config = dict(
    activation='quick_gelu',
    norm='rmsnorm',
    attn_scale=0.177,
    seq_len=256,
    train_tokens=323300000,
)
MLP neurons of a small language model. Each row is named by its layer, matrix (up: input weights) and neuron, and shows model dimensions 96-159. Each number is 128 + 32 x the weight over its row's rms, rounded and kept within 0 to 255.
A block is one neuron, or neurons of one layer that tend to fire together. After each block is what it responds to, as a language model described it from the Wikipedia text at the highest values.

L4.up471 [148 185 172 157 126 174 144 158 168 176 164 101  95 147 118 166 138 109  49 158 154 155  77  92 141 163 148 143  90 159 199 129 160 182  94 149 137  87 158 120 118 138  95 122 144 122 170  95 113 123  97 126  92 172 166 210 135 166 145 115 182 106 108 115]
Responds to: Clause-opening words. Words that open a new clause, mostly after a comma: relative which/who/that, subject pronouns (he, she, it), complementizer that, and word-starts like ex- or a.

L9.up144 [143 152 150  99 145 139 180 113 176 179 146 131 100  84  91 153 134 120  67 112 122  86 104  90 162 142 117 120 100 146 132 140 150 156 120 174 171 151 114 128 134 119 142 149 106 119 106 142 171 145 174 202 161  73  86 190 120 161 139 144 186 141 104 178]
L9.up314 [128 110 109 185 101 218 158 120  82 132  79 124 102 138 138 125 118 151 112 126 121  70 151  55 125 134 125 142 117 109 109  95  97 183 110 157 134  99  95  96  97  80 119 108  93 139 113  76 157 133 125 179 154 144 185 182 117 168 161 142 191 118  91 143]
L9.up386 [199 138 183 160  75 165 133  92 185  87 157 140 100 134  71 103 170 123  86  63 184 105  77 110 167 127 134 146  84 183 115 147 195 177 127 104 109 145  96 128 126 149 149  99 146  96 117 145 150 116 130 148 162  91 118 130 141 136 175 129 140  74 172 115]
L9.up392 [119 122 119 127 158 153 159 115 108 138 140  82 124 101  82 174 116  86 100  61 110 145 107 117 140 100 151 145 138 157 170 107 123 132  81 161 130  97 210 125 112 120 111 124 132 108 134 170 147  95 119 146 151 133 175 163 143 167 112 139 126  96 176 166]
Responds to: Word-initial "a" token. The token " a" after a verb, subject or comma, either as the article (was a novelist) or starting a longer word (auditioned, appointed, above).

L6.up3 [161 169  89 151  93 134 171  86 157 167 111 156 117 138 123 203 119 154  83 124 123 111 132  63 143 110 147  95  81  99 148 169 122 160  92 171 128 137 101  89 159 147  58 118 169 119 157 129 111 103 132 170 118 107  75 156 123 152 150  96  90 149  54 178]
L6.up17 [142 176 132 100  93   0 150 116 170 105  92 131 120 101  85 144 111 181 117 106 166 113 124 142 162 139 162 163 177 101 119 157 145 169 117 229  76 140 177 122  99 147 157 155 139  91 130 118 139 134 134 154 167 102 172 168 159 136 148 126 137 144  72 154]
L6.up41 [129 108 142 105 106 140 140 190 137 126 124 162 107 163  89 149 114 143 165 147 128 182 111  51 168 143 109 119  94  74 112 124 171 108 116 143  86 133 131 138 120  84 148 143  82  70 115  89 120  95 110 168 120 163 113  97 122 118 134 110 155 144  91  84]
L6.up96 [113 115  87  42 112 110 133  73 130 128 147 135 132 101 157  83 149 125 102 146 132 126  96 123 183 105  94  69  78 137 165  79 145 140  99  84 129 139 147  80 126  92 191 102 131 121 100 104  78 106  79 106 171 213 118 102 193 115  82 113 178 114 116 141]
L6.up117 [120 149 106 131 131 143 148 127 140 190 149 136 123  71 139  74  66 182 183 134 156 165  89  77 212  98  95 108 148 148 157  85 100 134 110 156 127 114 116 117  96 115 103 208 106 160 164  78 111 113 122 130 151 115 160 149  92 178  99  89 122 177  99 215]
L6.up281 [128 137 127  81  95 146 161  83 169 104 139 123  62 187 140 122  95  86 127 129 180 119 109  74 174 153  97  83  95 135  86 131 123 124 130 120 170 115 130 203  78 113 127 164 158  69 156 173 140 168 125  69 189 155 200 122 177 146 120 129 119  86  81  94]
L6.up294 [142 148 100 152 118 118 161 134 152 141 152 205  81 113 107 115 146  96  79 112 147 133 136  41 130  76 108 108  62 107 132  53 152 179 125 148 110 148 133 146  86 158 156 161 124 122 144 118 131 142  96 140 157 139 154 126  92 165 163 122 197 146  56 145]
L6.up356 [166 157 124 105 111 123 184  61 131 174  86 163 130  98 130 174 141 161 164 117 209 112 123 138 156  67 101 121 117  90  94 137 165 133 165  97 192 132 156  76 116  82 119 183 103 102 111 142  81 109 142 133 114 138 146 180 139 144 169 123 147 138 140 151]
L6.up408 [134 133 173 183 126 150 194 117 172 160 109 163 128  88 133 142  96 123 108 120 189 131 143 136 164 115 138  81 108  73 105 147 121 144 119 166 189 139 131 139 117 114 119 153 121 122 153 117 190 117 137 108 112 119  75 145  85 148 165  96 153 213  89 190]
L6.up426 [157 202 116 139  68 162 142 113 187 160 149 100 118 141 104 190 149 100  69 164 146 136 128 124 177 127 152 121 103  78 184  92 146 186 107 177 124  43 114 143 135 147 111 172 186 130 160  94  92 128 167 201  75 136 150 144 173 151 159 128 109  87  85  91]
L6.up446 [151 209 130 149 112  79 185 102 115 189 142 145 141  89 163 132 119  74  94 143 201 154 108 122 138 144 131 119 132 146  96 139  92 108  94 139 123 135 164 165 186 177 169 192 205 146 158  98 113 108 132 164 150 119 128 158 149 128 105 122  86 160 180 135]
L6.up453 [181 120 131 113 139 144 144  86 148 119 153 157 102 179 102 142 126  82  42 152 126 162  91 106 209 128 113 145  55 108  88  90 149 153  93 101 119 107 125  59  72 101 159  82 139 141 117 128 129 118  81  88 120 210 135 180  84 131 141  93 132 113 148 106]
L6.up539 [151 109 151 148  90 179 172 151 157 182 108 153 118 119 124 131 113  83 140 101 177 146 122 132 203 163 112 128 113 126 113 118 142 173 121 171 118 115 180 117 132 148 133 166 136 101 120 106 115 154 130  61 131 116 129 138 142 117 173  95 137 119 123 153]
L6.up554 [145 165 109  71 104 171 144 146 119 124  61 133  54 141 124 172  99 125  57 132 140  86 119  86 179 145 159 127  95 126 128  93 104  91  75 137  91  85 158 120 152 136  79 111 192 141 102 126 134 129  98 125  94 138 157 155 177 172 134 116 152 107 114 169]
L6.up614 [132 113 115  93  92 121 165 111 152  91 171 123 137 137 156 184  96 105  84 132 165 140 129 119 187 151 112 136 107  96 130  87 157 154  88 132 123 182 146 115  74 194 201 110  85 167 135 135 151 167 169 165 116 152 134 121 135 117 123 143 113 109  93 138]
L6.up638 [152 124 134 177  90 138 154 117 106  90 151 144 102 125 142 111 120  91 122 141 133  76 118 100 160 210  98 160 154 165 114  99  88  84 119 146 141 150 132 133  97 132 163 168 145 134 186 140 101 124 143  83  86  94  80 137 193 142  73 102 102 141 124 131]
Responds to: Clause-opening subject words. Pronouns and relative words that open a new clause and refer back to something earlier, usually after a comma or period, e.g. It, which, that, who, she.

L9.up91 [163 121  73 113  72 150 184 131 144 155 185 136 154  95 182 123 121 122 118 120 191  74 113 126 182 137 106 201 131 114 153 123 142 184 170 151 183 132 133 181 100 173 123 129 128 147 132 106 132 159 149 105 138  84 163 155 137 111 149 133 112 157  69 158]
L9.up134 [129 186 104 117  72 153 150 159 181  98  87 145  96 158 125  88 135  60 116 159  90 137  84 144 184 172  99 114 111 152 147  90 147 135 145 114 109 133  73 226  78 170  98 123 131 135 135 139 118 127  87 124 157 166 106  95 134 136 150 137 117 141 144 128]
L9.up225 [141 140  65 156  58  94 141 108 139 126 124 200 115 122 164 157 156 101 126 150 111  90 126 149 176 169  88 145  92  67 154  83 108 156 132 156 164  87 153 185  71 146 114 188 137 136 139 137  77 140 159 163 177  95 134  90  93 101 110  67 109  67 164 121]
L9.up605 [155 151 163 206  48 142 157  83 103 142 157 148 137 124 137 178 119  75 159 164 151 126  84 108 202 142  61 124  82  98 108  76  83 193 127  72 137 123 134 147 145 166 121 157 153 110  96 138 126 144 136 125 139 138 143 135  90 114  97  96 117 116  84 156]
Responds to: Fronted-phrase boundary. Commas ending a sentence-opening time or discourse phrase, just before the main clause, such as "During the late 1960s," "However," "Originally,"; also "that" after reporting verbs like said and estimated.

L4.up562 [124 148  94 171 110 113 185  92 104 107 152 155  95 103 124 180 120 134 118 123 136 142 150 125 162  90 115 129 100 131  70 190 116 132  80  95 114 142  89 136 121  69 146 173  90 105  89 135 142 163 111  98 121  97  98 175 126 119 155 143 150  67 134 111]
Responds to: Article after copula. Articles like a, an, the right after is/was/as in Wikipedia opening definitions ("X is a county…"), plus word-initial fragments such as "a" in "appointed" and "his" in "historic".